Weights of a small GPT-style language model, trained from scratch on English Wikipedia: width 384, learned positions.
MLP neurons of a small language model. Each row is named by its layer, matrix (up: input weights) and neuron, and shows model dimensions 48-143. Each number is 200 + 30 x the weight over its row's rms, rounded and kept within 0 to 999.
After each neuron's rows, "fires in" lists the words (lower case) most often at its 100 highest values on Wikipedia text that the model never trained on. A number after a token or word is its count.

L17.up672,178,166,163,190,203,216,220,188,136,183,245,214,213,186,229,200,182,212,198,277,240,172,141,217,234,223,196,144,208,198,162,202,209,163,205,161,209,169,185,219,226,214,230,232,222,219,217,257,268,196,189,231,185,171,217,212,233,205,202,230,188,199,182,235,191,189,149,212,192,191,218,204,154,198,170,243,116,172,229,142,193,167,184,192,211,162,186,218,252,190,160,185,204,154,208,182
fires in: "in" 55, "at" 17, "to" 14, "by" 7

L19.up635,237,158,186,159,212,179,168,223,189,202,168,241,250,217,161,224,201,199,170,218,227,199,207,119,205,245,181,226,204,212,176,214,157,142,213,196,195,177,174,163,202,155,227,182,190,188,225,189,199,206,200,194,222,175,232,222,231,187,173,143,265,166,161,231,212,232,188,150,172,176,213,169,241,169,158,146,224,213,199,189,199,174,197,254,197,212,238,234,240,153,185,194,164,206,212,100
fires in: "on" 47, "after" 11, "the" 8, "by" 6, "since" 4

L8.up927,217,204,182,174,236,247,187,184,189,185,238,207,235,197,182,201,202,200,212,185,154,191,191,143,214,166,150,164,166,205,208,211,209,190,175,210,194,228,207,212,189,134,211,232,227,154,252,178,207,178,215,192,281,186,213,227,230,242,117,222,222,155,223,137,211,199,148,237,171,205,189,223,205,179,225,200,194,180,233,269,153,183,220,173,194,219,189,186,262,227,166,250,243,190,204,194
fires in: "to" 100

L20.up997,138,186,191,235,184,212,200,209,133,136,223,236,242,176,189,234,213,217,177,201,182,202,227,163,126,289,194,228,168,185,183,163,177,174,214,216,168,189,231,151,231,121,173,168,242,200,206,182,234,200,172,214,248,195,187,195,226,211,195,183,240,203,231,199,177,176,212,187,201,213,263,190,167,188,196,166,196,254,217,162,194,181,166,186,261,182,209,199,222,248,176,201,162,205,168,192
fires in: "which" 48, "who" 11, "they" 11, "real" 4

L22.up477,208,207,201,191,261,190,214,189,253,187,192,223,249,173,215,213,158,218,214,202,193,190,161,240,139,240,202,187,239,164,222,193,126,183,214,246,235,198,235,212,223,172,218,211,242,198,160,171,191,213,210,114,212,263,205,284,237,219,178,195,208,244,198,197,191,225,184,206,228,174,185,220,178,160,247,178,172,237,199,138,238,206,187,204,188,185,223,181,196,215,211,186,150,243,216,199
fires in: "in" 53, "of" 21, "to" 9, "base" 5

L19.up799,217,279,176,240,204,195,181,212,201,218,205,248,240,153,161,182,197,175,195,190,240,212,186,225,179,206,207,166,235,189,224,238,169,191,169,161,189,215,190,219,186,169,237,191,213,188,176,180,260,191,138,246,195,237,168,202,223,203,198,155,195,190,172,226,172,172,210,162,183,172,188,214,218,124,235,182,213,220,211,160,218,172,207,215,230,212,182,278,183,250,105,217,186,229,266,187
fires in: "has" 22, "is" 8, "received" 6, "are" 6, "nascar" 4, "had" 4

L17.up935,176,212,157,179,182,181,209,204,219,174,231,217,207,214,162,180,232,209,213,144,190,213,164,234,209,196,198,197,173,198,205,173,211,174,168,243,209,246,221,186,174,200,219,168,218,173,196,247,183,237,153,181,225,174,140,171,264,227,172,169,185,186,160,206,178,200,184,209,235,217,270,201,213,185,174,240,167,217,198,175,223,173,173,168,244,145,225,206,226,205,158,217,157,156,168,134
fires in: "it" 29, "he" 23, "they" 12, "she" 9, "which" 7, "that" 4

L17.up1138,210,170,179,234,181,228,212,228,193,191,208,205,256,193,156,272,221,185,150,241,179,241,150,221,228,191,194,191,202,179,214,180,223,220,215,207,172,171,173,238,171,229,182,205,178,236,156,159,211,222,168,206,205,135,151,255,198,225,184,165,235,229,209,243,211,198,172,173,240,209,235,181,180,128,201,171,174,209,203,148,173,194,171,144,203,210,177,199,219,160,233,203,190,203,258,161
fires in: "in" 32, "the" 27, "of" 5

L22.up859,180,151,221,204,190,221,192,204,135,187,171,201,179,217,219,174,193,244,153,182,155,167,183,154,220,180,187,180,215,185,157,209,216,162,218,170,241,205,191,220,157,227,172,198,177,169,190,181,234,203,199,171,175,186,213,247,190,199,213,179,271,185,265,268,254,205,153,172,238,241,153,154,150,221,141,188,172,168,182,193,163,218,175,159,218,158,207,214,210,203,238,167,199,195,212,193
fires in: "and" 14, "of" 12, "had" 12, "were" 9, "are" 9, "has" 8

L22.up183,179,228,213,186,177,231,214,197,168,178,277,205,221,153,204,206,215,297,212,216,217,201,166,148,236,183,197,161,225,192,180,210,185,187,180,191,197,193,226,260,203,189,172,155,216,215,210,193,201,191,206,228,179,168,177,246,198,185,163,217,227,162,229,235,201,179,175,236,237,221,181,172,169,181,193,181,184,164,243,175,168,162,224,175,213,192,211,174,193,165,213,181,242,151,202,185
fires in: "to" 36, "and" 23, "or" 5

L20.up241,222,259,230,205,276,235,158,162,205,199,210,201,227,173,158,207,198,209,199,214,181,183,219,153,178,165,201,246,227,193,231,222,193,205,174,204,242,213,198,153,238,173,177,187,212,220,194,219,196,195,222,123,203,192,199,296,215,171,227,202,185,207,205,228,210,205,159,150,172,187,239,205,155,155,203,158,217,220,162,190,180,188,211,154,267,161,210,211,242,218,206,168,182,182,132,211
fires in: "of" 40, "in" 28, "a" 19, "for" 5

L8.up51,199,168,201,140,296,242,215,191,187,187,260,194,220,187,192,163,201,256,191,169,203,188,213,174,172,200,196,216,236,199,212,222,205,193,157,138,191,170,234,181,236,160,204,178,198,191,205,220,155,210,185,188,209,155,177,236,188,215,212,219,193,205,172,190,194,205,166,212,102,135,189,167,173,178,274,173,183,215,195,240,234,186,173,178,211,184,194,140,180,228,143,210,218,228,191,167
fires in: "in" 35, "at" 14, "of" 10, "to" 4

L20.up587,198,134,208,160,203,213,259,170,242,168,172,238,196,222,180,262,230,196,196,193,169,191,150,202,163,232,186,183,175,194,219,195,214,217,185,202,178,274,234,184,190,224,218,174,171,233,233,169,202,192,201,155,208,185,169,191,198,203,139,261,225,198,187,159,196,248,199,154,179,179,235,191,171,180,239,214,163,199,165,188,183,164,212,226,218,221,186,187,207,233,189,268,201,164,180,254
fires in: "it" 44, "her" 9, "his" 7, "station" 6, "line" 5

L20.up1112,186,171,181,229,222,221,188,220,210,254,223,150,249,201,191,226,146,200,200,263,194,163,207,177,152,185,211,183,210,197,241,241,235,226,194,120,159,180,197,147,225,137,163,165,173,132,208,169,168,221,166,198,211,154,187,263,185,154,203,228,208,172,217,227,228,224,190,195,198,206,225,168,143,252,223,221,176,251,192,200,184,210,200,168,189,208,213,190,228,162,194,194,188,209,221,211
fires in: "on" 45, "in" 35, "of" 8

L19.up486,219,192,211,209,191,201,227,181,230,210,269,199,259,138,236,174,235,269,201,180,226,178,172,207,127,206,210,123,205,203,222,159,221,172,169,245,179,171,231,163,229,182,161,216,182,210,247,228,193,178,187,211,183,212,190,229,190,144,179,186,182,122,164,248,247,193,181,200,183,159,208,192,155,179,195,207,166,204,189,171,177,143,189,165,152,187,209,240,196,154,188,206,245,204,218,211
fires in: "after" 18, "to" 16, "during" 10, "of" 9, "upon" 7, "under" 6

L19.up733,218,224,190,180,216,186,166,183,235,188,177,211,228,177,150,196,216,200,212,223,228,242,186,150,228,171,153,221,243,174,191,181,226,220,198,169,173,150,210,206,250,205,120,205,186,230,152,200,252,214,196,176,184,168,168,248,195,203,196,200,198,226,214,242,259,213,213,174,211,153,266,172,188,222,208,219,174,194,236,189,204,205,232,147,184,159,174,226,261,201,146,215,219,198,212,186
fires in: "to" 32, "in" 30, "from" 15, "the" 11, "an" 7

L20.up465,191,216,202,208,185,238,185,198,221,209,220,210,195,206,261,215,202,190,244,199,213,173,181,208,174,209,167,238,194,209,225,147,160,210,194,182,171,213,224,149,206,90,215,234,200,162,215,231,192,196,186,181,190,182,157,257,189,261,206,247,240,145,203,249,217,203,174,164,154,205,201,200,179,207,216,190,183,245,184,173,168,175,217,188,194,184,168,237,218,206,201,246,217,219,215,204
fires in: "after" 37, "to" 22, "of" 7, "the" 6, "in" 4, "upon" 4

L21.up678,138,224,175,228,214,204,194,168,171,160,181,168,233,195,214,182,179,227,201,227,161,179,218,204,224,172,202,191,145,221,183,187,209,162,217,197,198,152,221,163,242,219,215,216,212,237,235,215,179,148,175,221,151,211,144,230,232,189,202,192,192,208,228,205,207,205,163,139,224,215,200,227,130,173,207,185,163,210,147,163,198,162,241,183,270,194,220,185,226,208,147,205,149,211,248,188
fires in: "the" 24, "by" 9, "s" 7, "from" 6, "of" 6, "to" 6

L17.up1028,162,195,194,197,230,211,244,232,265,204,190,226,189,211,240,224,159,152,150,170,203,240,221,195,199,198,209,262,174,182,182,151,222,222,185,230,216,141,279,221,236,214,198,150,170,147,238,177,242,154,180,206,171,215,253,204,229,189,196,163,160,179,207,205,174,200,174,231,220,185,244,220,207,212,245,164,203,180,195,187,175,193,155,204,160,219,250,165,179,199,260,206,201,200,210,206
fires in: "1991" 17, "1990" 14, "1994" 13, "1993" 8, "1999" 7

L21.up175,218,217,250,255,216,181,210,201,241,154,200,199,234,214,166,200,186,146,224,212,188,155,207,155,177,187,199,199,150,176,206,218,208,205,233,197,202,181,229,125,172,196,217,205,205,178,177,174,222,195,185,205,206,178,186,231,193,207,139,205,227,191,223,177,210,214,201,172,176,236,197,220,201,177,179,238,194,211,211,207,164,215,191,205,224,156,189,220,203,266,150,191,228,202,259,196
fires in: "for" 16, "a" 13, "in" 10, "as" 7, "of" 5, "with" 4

L20.up1076,250,215,198,201,225,227,187,196,219,165,265,265,228,148,179,265,192,185,181,165,190,183,172,196,216,204,184,186,197,202,255,186,198,207,169,214,210,210,205,194,210,139,193,205,208,221,244,179,233,179,202,206,236,163,188,217,208,219,135,214,275,208,193,181,223,219,184,197,254,181,223,205,141,152,247,224,196,242,229,174,188,205,231,171,240,217,225,231,195,191,182,199,185,211,215,229
fires in: "to" 70, "help" 5

L20.up69,170,179,158,190,225,165,234,194,148,123,180,267,178,199,194,227,185,189,228,192,190,185,224,207,172,184,131,186,219,206,223,218,269,206,252,165,164,237,132,223,233,199,191,185,138,181,197,179,202,196,187,216,191,197,180,230,210,205,192,261,203,225,150,233,273,160,216,142,236,247,207,261,201,208,188,127,167,166,206,222,210,201,191,205,267,189,218,188,263,223,218,156,222,200,201,187
fires in: "to" 42, "the" 8, "can" 7, "6" 5, "1" 4

L17.up464,220,255,174,188,209,218,191,173,179,156,254,258,208,146,153,192,174,212,203,202,180,214,183,166,218,129,173,194,176,209,203,180,225,176,161,187,199,190,192,206,217,169,206,193,217,226,175,207,237,171,203,176,242,137,177,194,166,209,141,226,248,188,163,197,223,230,157,213,260,212,199,255,194,162,230,179,143,261,257,224,209,164,230,197,221,187,232,228,239,223,151,181,189,213,230,210
fires in: "to" 50, "not" 8, "t" 4

L19.up518,246,193,160,209,183,186,207,168,212,202,204,165,260,264,177,141,147,193,156,172,216,209,159,193,186,176,218,213,206,179,198,185,178,182,218,175,209,209,248,141,236,175,167,189,161,193,176,224,202,203,178,206,174,225,205,209,219,162,200,197,176,225,190,228,239,198,202,194,201,183,168,197,203,265,186,209,218,185,222,184,233,157,190,212,188,173,180,195,201,197,143,189,211,188,294,196
fires in: "in" 50, "of" 4

L22.up869,205,225,254,180,207,184,239,203,249,233,240,186,214,217,183,153,211,220,243,196,199,208,191,188,173,228,180,186,230,193,225,192,194,184,158,163,210,174,236,195,266,217,197,234,193,147,176,193,130,165,159,169,229,192,192,241,196,186,196,225,196,204,225,204,249,184,132,228,222,235,151,157,170,198,210,249,180,201,216,203,213,151,203,232,147,211,175,215,228,181,187,176,233,210,260,187
fires in: "on" 50, "at" 18, "under" 15, "over" 4

L20.up77,169,256,168,171,180,272,187,213,213,169,209,139,200,157,222,218,166,207,247,227,199,276,172,171,187,168,204,138,167,190,221,164,253,185,199,203,207,213,185,184,202,235,186,187,197,221,227,238,246,226,193,198,189,165,143,264,216,177,174,138,199,181,201,174,257,172,173,186,263,196,172,164,148,182,204,187,180,201,161,195,168,189,230,181,174,248,229,267,246,194,209,215,207,203,228,139
fires in: "to" 77, "from" 10, "by" 5

L17.up838,201,177,237,226,211,169,212,210,216,183,210,219,252,212,188,205,179,201,157,239,205,222,183,199,169,196,174,219,165,206,232,185,208,214,185,209,208,172,252,214,241,225,171,205,177,139,251,266,221,237,181,188,197,255,160,233,231,222,190,189,234,139,261,205,185,218,127,179,219,200,242,233,107,221,177,178,195,176,227,209,167,206,221,183,222,170,244,198,168,197,225,233,193,167,241,182
fires in: "1991" 14, "1994" 13, "1999" 8, "1998" 8, "1990" 8

L19.up485,199,211,203,175,217,202,216,222,261,225,171,179,195,171,193,192,193,217,199,196,192,177,174,122,208,215,212,214,178,158,182,250,196,149,113,259,230,198,211,188,179,168,257,176,174,268,164,198,244,166,159,138,209,194,267,236,203,192,169,153,225,206,226,184,223,200,192,175,210,204,186,159,209,199,200,171,163,223,231,214,232,202,283,191,196,185,228,227,214,211,186,244,181,164,236,202
fires in: "the" 67, "his" 7

L21.up812,226,180,197,179,191,212,264,179,214,179,204,158,186,169,231,228,214,220,160,218,203,150,214,183,203,167,184,144,242,186,210,199,175,190,194,245,278,206,251,184,223,158,184,194,242,219,236,184,205,222,176,288,221,177,198,211,155,183,243,192,278,172,250,223,176,223,216,223,206,201,186,227,225,195,268,222,181,178,147,203,219,154,206,182,177,168,205,232,195,184,232,226,197,180,220,177
fires in: "there" 22, "it" 14, "one" 9, "number" 7

L19.up324,236,179,207,202,244,204,249,187,123,218,229,231,239,162,213,227,168,199,181,169,189,200,156,170,183,171,225,206,180,165,169,185,176,212,199,166,169,207,208,204,153,212,223,223,165,184,277,176,209,187,210,287,223,200,232,219,180,245,208,193,219,230,175,261,247,185,185,176,236,164,251,169,170,157,178,174,165,209,174,149,187,230,193,201,238,182,201,206,225,181,198,156,132,226,196,197
fires in: "the" 14, "in" 12, "and" 12, "on" 10, "of" 10, "for" 6

L17.up775,210,204,213,227,178,198,203,226,182,149,200,211,208,152,233,199,216,164,201,225,158,216,190,202,211,157,202,227,199,190,238,214,177,230,202,213,214,169,231,183,194,220,169,162,192,175,217,237,227,201,187,156,219,164,146,223,189,214,193,194,205,157,239,209,155,197,131,128,177,187,230,178,219,201,292,249,205,166,212,212,256,181,198,188,166,209,206,261,151,169,192,245,280,183,191,185
fires in: "was" 23, "as" 19, "being" 4, "be" 4

L8.up636,225,161,228,183,232,193,235,151,178,227,172,222,203,199,248,195,194,167,206,161,103,160,198,220,210,168,202,177,147,244,177,133,209,189,249,149,173,139,240,173,239,205,157,215,208,220,233,226,147,161,193,206,192,211,189,225,218,148,221,187,209,129,217,240,165,202,202,165,187,179,202,229,194,205,177,254,204,229,228,176,229,171,223,197,198,158,208,214,210,174,250,222,198,212,186,136
fires in: "most" 23, "all" 22, "best" 14, "co" 5, "top" 4

L8.up852,197,190,159,180,225,194,213,162,180,191,178,198,233,171,182,217,233,231,199,170,155,166,195,169,172,229,170,245,180,117,197,117,203,223,223,202,192,236,267,206,244,150,199,236,215,172,210,190,155,164,166,208,196,158,162,238,182,164,163,218,215,238,211,255,192,202,202,195,196,185,183,210,172,235,184,187,124,224,214,179,221,218,218,171,281,190,179,164,190,226,177,179,163,207,203,244
fires in: "in" 44, "up" 9, "on" 6, "of" 4

L10.up963,200,179,230,169,222,196,221,200,211,181,181,192,231,177,198,193,145,258,194,218,163,221,227,149,203,235,169,183,212,153,215,239,180,202,153,165,185,203,230,221,222,233,201,218,222,186,192,224,194,292,187,158,232,229,155,230,191,232,186,207,199,204,201,182,164,204,199,190,191,205,187,213,218,220,197,153,247,273,231,305,184,222,236,202,246,162,215,195,210,271,181,187,200,217,161,165
fires in: "university" 29, "county" 14, "college" 14, "degree" 9, "living" 6

L17.up853,167,190,225,155,263,193,193,157,145,219,219,218,234,188,211,193,164,215,185,200,169,186,198,249,165,178,198,179,187,148,232,206,187,149,219,225,184,215,209,236,219,213,195,260,213,182,228,187,163,124,196,182,258,231,190,210,259,202,209,245,132,205,191,205,250,198,196,216,252,152,222,179,180,213,175,217,221,242,140,174,227,164,217,214,201,199,170,220,178,179,165,181,247,183,162,183
fires in: "a" 23, "of" 19, "former" 8, "professional" 7, "was" 6

L21.up275,235,234,183,177,219,200,190,142,181,155,203,201,235,202,225,173,193,227,192,215,187,188,164,209,276,205,232,178,185,169,124,183,196,192,140,169,231,196,248,197,244,207,189,157,221,267,186,207,187,178,231,224,223,188,232,240,216,210,138,238,203,176,281,226,177,226,235,206,173,192,220,165,180,207,213,202,164,212,173,168,218,172,181,149,244,152,192,177,208,174,132,217,187,193,162,170
fires in: "by" 31, "to" 11, "of" 6, "with" 5, "from" 4, "at" 4

L20.up1054,218,193,198,150,201,230,191,188,187,197,255,216,220,198,141,219,214,203,184,224,228,216,167,163,208,181,195,196,173,183,195,203,216,198,192,182,254,220,198,192,199,217,211,180,165,196,193,254,237,191,201,198,227,156,171,252,177,212,154,219,239,231,175,269,218,202,110,146,209,170,201,169,158,179,198,162,156,212,166,153,147,200,169,208,241,170,195,208,293,204,176,182,219,240,175,155
fires in: "in" 74, "by" 6, "from" 6, "to" 6

L10.up236,210,244,175,179,176,143,195,186,217,175,264,208,219,205,178,223,229,215,203,186,187,253,184,209,152,167,193,225,216,254,247,246,187,205,111,191,212,234,219,196,178,210,161,159,233,214,165,209,273,189,179,237,230,211,225,201,231,228,187,189,190,157,186,192,234,201,186,186,195,210,212,211,163,164,236,227,188,239,252,212,239,149,234,197,241,157,223,203,212,222,188,186,170,126,217,213
fires in: "he" 87, "they" 5, "she" 4

L10.up434,222,144,182,205,225,204,263,221,168,225,209,213,201,263,208,220,220,202,149,168,197,160,172,175,176,169,204,265,219,192,244,171,201,212,197,202,213,267,213,208,175,226,110,234,175,128,207,177,186,253,210,207,214,189,207,213,195,177,233,155,215,183,225,236,200,212,204,192,238,143,209,118,222,166,238,183,211,200,164,229,187,237,188,179,207,181,211,194,180,183,225,208,173,205,214,177
fires in: "de" 41, "la" 14, "und" 7, "y" 6, "del" 5

L21.up934,202,209,243,202,187,246,224,216,161,199,190,241,184,199,202,185,221,191,136,219,150,259,120,224,174,180,192,240,146,214,118,178,180,210,220,214,159,197,209,160,239,182,173,249,199,218,201,278,163,192,162,216,205,212,220,239,170,171,176,157,159,181,249,215,185,235,201,197,217,143,193,185,196,200,213,176,140,192,197,234,169,198,268,152,166,200,170,192,241,236,155,186,198,130,247,130
fires in: "the" 70, "s" 9, "his" 7

L21.up359,216,244,192,188,222,239,169,176,193,144,214,236,240,125,214,246,183,251,199,185,177,206,146,182,196,186,195,169,226,248,154,166,231,179,156,177,167,205,166,177,177,186,212,199,124,232,198,190,228,186,189,167,239,207,202,206,207,221,146,179,211,130,179,169,255,157,195,210,226,186,188,216,207,151,239,237,223,210,223,194,226,154,240,181,242,198,208,200,212,185,141,266,219,169,171,146
fires in: "to" 47, "can" 18, "could" 9, "would" 8, "may" 5, "should" 4

L17.up1029,223,190,210,234,175,243,225,168,191,211,215,217,213,207,220,169,202,232,171,173,175,145,216,246,209,174,182,217,238,72,211,190,225,225,226,222,218,201,184,191,226,217,189,157,197,145,192,172,200,182,211,198,176,175,153,226,194,205,243,261,203,190,231,213,168,201,181,222,182,160,221,180,192,208,192,227,269,173,204,191,226,132,226,191,216,131,206,215,186,218,175,240,244,190,235,122
fires in: "at" 22, "to" 17, "into" 14, "of" 13, "became" 6

L8.up219,206,217,192,208,207,132,203,190,248,180,215,230,203,194,192,178,216,225,162,208,184,202,218,220,159,257,174,239,216,183,212,229,183,204,108,229,228,185,197,226,174,133,130,186,219,144,229,185,196,197,202,224,259,203,206,213,226,214,225,173,215,175,184,247,253,215,161,202,223,181,196,193,236,120,226,217,183,216,186,225,220,202,244,224,170,149,208,243,185,191,258,246,185,148,241,214
fires in: "it" 45, "he" 31, "she" 10, "there" 4

L8.up876,159,201,180,227,197,207,194,191,207,163,250,222,203,204,257,157,204,183,204,248,201,214,178,204,125,283,199,197,230,166,226,214,171,188,212,213,205,176,203,223,199,157,131,216,209,206,191,207,207,248,191,194,231,220,227,208,228,210,173,216,170,139,196,218,196,210,203,235,191,195,242,205,248,181,150,199,158,171,220,206,175,169,190,167,246,226,219,220,172,221,206,195,187,224,246,200
fires in: "that" 43, "this" 27, "these" 13, "which" 9, "who" 4

L21.up1038,231,205,153,223,162,216,197,199,151,216,174,212,233,248,249,170,140,193,215,193,204,245,147,237,205,163,183,230,219,144,262,211,222,210,167,204,224,187,212,226,183,212,183,196,144,236,162,232,211,223,193,220,186,182,191,230,189,195,161,175,130,211,191,227,181,216,152,177,180,168,211,174,185,143,188,157,181,194,206,174,208,193,161,169,155,211,183,183,204,218,209,259,182,216,237,175
fires in: "the" 47, "for" 7

L22.up636,207,197,243,241,223,232,206,197,174,192,246,223,224,199,181,193,203,168,202,197,181,169,218,191,170,234,178,226,169,152,203,245,221,170,218,220,199,173,239,135,166,157,217,165,203,178,210,200,171,150,224,196,231,148,179,241,216,219,219,224,243,239,250,198,190,216,164,192,185,202,181,175,193,162,226,168,227,197,194,209,175,219,129,170,220,186,163,207,227,192,198,178,261,203,201,245
fires in: "after" 31, "in" 9, "for" 7, "as" 6, "began" 5

L21.up97,199,141,187,247,174,218,185,227,198,186,168,186,216,227,172,190,182,243,190,240,221,208,167,210,180,183,217,186,162,155,161,158,204,190,167,183,183,209,148,152,201,231,173,199,191,196,206,179,215,187,188,145,183,185,208,248,205,151,176,202,155,114,198,246,248,186,274,147,223,255,210,261,218,199,184,176,230,210,191,253,223,184,188,197,204,172,241,229,196,199,246,143,178,159,191,162
fires in: "the" 53, "of" 10, "four" 4

L22.up922,179,177,223,233,210,223,193,228,210,193,177,187,217,197,205,171,173,175,164,224,201,203,213,223,180,188,186,175,211,181,254,203,194,195,227,213,167,198,205,219,217,209,205,232,184,211,230,217,209,209,204,223,238,215,211,248,230,199,196,139,249,220,214,275,209,189,206,174,190,196,192,191,186,114,238,174,185,191,237,212,137,238,215,208,138,205,232,224,185,180,191,208,171,215,225,144
fires in: "and" 39, "is" 16, "has" 15, "not" 5

L20.up598,221,163,210,221,218,198,202,192,216,220,260,239,226,163,223,249,240,196,191,215,134,223,156,230,186,195,159,166,173,146,215,174,265,186,177,192,177,271,219,178,226,179,200,228,239,219,230,225,208,178,201,184,220,217,196,213,234,178,164,264,195,185,224,209,165,207,179,234,204,184,194,185,174,148,179,202,181,243,218,203,215,215,185,216,214,217,174,125,223,211,83,228,174,171,228,208
fires in: "his" 29, "s" 20, "early" 10, "her" 6

L19.up241,212,206,184,206,215,190,189,204,207,155,218,203,233,209,190,172,170,272,197,256,162,174,206,217,182,208,204,198,194,154,199,206,205,177,270,153,174,143,217,207,217,171,218,198,215,182,199,173,219,155,186,190,210,175,218,209,202,201,166,234,236,215,319,194,196,184,202,191,210,208,203,215,153,217,168,121,161,205,150,210,176,207,194,151,226,176,190,197,177,222,192,207,147,222,216,205
fires in: "in" 76, "of" 10

L22.up1078,217,159,205,171,237,239,183,196,197,208,224,204,216,195,192,206,216,194,175,234,136,159,130,195,185,236,193,190,169,198,177,196,165,193,186,113,195,209,233,176,223,188,231,215,213,142,192,194,164,177,209,202,222,205,169,267,227,206,178,214,240,225,140,229,263,181,191,180,195,194,232,212,200,154,234,157,135,236,145,180,199,236,157,196,188,177,235,202,211,205,174,227,213,211,235,163
fires in: "of" 25, "in" 19, "2011" 8, "2012" 8, "2021" 5, "on" 4

L17.up90,242,191,199,258,215,168,264,144,179,212,161,206,242,169,177,174,196,194,215,191,114,183,216,225,187,194,224,225,195,206,178,176,209,178,165,197,209,178,237,194,191,209,192,236,162,269,200,235,220,184,133,163,195,182,148,238,238,180,219,209,176,140,266,212,222,218,225,197,212,204,224,239,207,191,159,196,174,228,199,159,169,128,207,142,236,174,211,206,201,172,205,217,168,201,216,217
fires in: "of" 29, "all" 15, "60" 5, "three" 5, "two" 5

L21.up550,205,215,188,220,156,189,214,161,221,199,178,205,258,184,145,218,188,187,190,219,187,198,189,212,223,217,196,186,143,172,239,224,202,202,192,216,233,141,180,235,217,190,198,230,203,192,159,204,153,228,218,273,199,188,216,245,240,197,230,222,242,266,180,209,214,225,173,176,174,225,159,200,181,175,163,180,236,183,191,186,191,239,197,215,233,247,243,173,272,197,204,235,220,217,222,190
fires in: "in" 40, "with" 12

L8.up1000,203,132,172,170,191,180,182,218,160,175,186,176,239,180,161,248,163,177,192,228,141,145,155,179,161,220,182,199,205,179,218,194,176,220,210,186,203,238,247,163,164,163,178,177,177,218,228,217,211,196,183,183,220,203,205,212,231,260,155,210,221,248,214,301,218,209,191,208,220,167,175,225,230,196,213,221,225,241,194,179,191,176,194,144,202,198,208,181,203,248,171,193,246,180,297,211
fires in: "in" 100

L19.up1134,207,210,213,254,234,237,178,196,219,154,189,273,184,156,177,229,174,190,114,217,174,219,213,162,188,232,247,248,199,160,198,192,197,256,226,215,201,211,193,171,239,141,233,225,239,247,182,222,205,215,204,177,196,178,213,267,191,221,194,184,213,242,212,215,166,183,165,175,211,189,166,207,209,162,179,191,165,213,194,191,160,199,265,209,177,189,191,239,273,243,142,187,184,167,213,112
fires in: "a" 74, "the" 24

L17.up728,225,194,220,237,167,245,173,216,223,200,267,171,225,219,168,221,220,225,214,175,126,157,216,241,205,222,204,191,163,168,122,229,192,168,165,221,193,190,202,208,191,250,198,209,165,214,168,251,185,131,183,190,174,175,166,268,206,181,188,161,216,168,245,200,197,219,165,207,198,212,204,151,202,193,205,208,222,259,222,188,152,156,226,163,213,169,234,252,192,247,245,172,203,172,228,168
fires in: "and" 30, "of" 11, "other" 6, "more" 5, "most" 5, "then" 4

L8.up116,133,247,204,189,223,160,184,191,212,185,208,198,233,204,213,240,214,181,180,197,208,204,178,205,187,200,177,209,192,227,213,171,191,211,202,209,218,225,197,219,158,262,129,179,208,157,231,187,154,192,218,177,175,220,219,226,205,213,156,177,208,233,246,219,165,222,195,156,196,202,205,234,165,139,236,188,222,161,262,194,223,197,181,193,197,202,214,204,198,179,209,212,211,155,207,231
fires in: "not" 37, "was" 10, "best" 6, "notorious" 4, "be" 4

L20.up67,138,153,204,192,210,194,250,205,186,162,204,235,226,183,169,176,223,201,224,197,151,226,182,197,182,221,201,147,198,231,200,199,150,166,192,210,193,223,217,212,173,207,210,253,197,212,201,207,164,214,170,221,263,210,205,180,252,174,212,223,179,203,189,236,186,222,223,182,210,215,211,226,187,117,172,219,194,243,209,233,259,147,157,188,204,183,225,207,182,263,224,239,151,196,218,169
fires in: "who" 59, "they" 8, "that" 6, "he" 4, "she" 4

L8.up782,207,241,185,178,210,139,185,160,200,150,228,201,206,197,183,216,210,205,173,138,195,223,201,252,184,157,151,202,187,221,228,177,188,169,170,224,208,181,232,192,204,222,194,233,200,150,172,240,251,159,200,196,207,221,189,196,294,177,178,183,198,215,200,204,248,180,188,202,205,201,227,187,204,143,207,231,199,194,199,227,227,171,242,178,196,196,272,218,238,230,213,224,228,223,204,242
fires in: "he" 49, "she" 18, "was" 5, "put" 4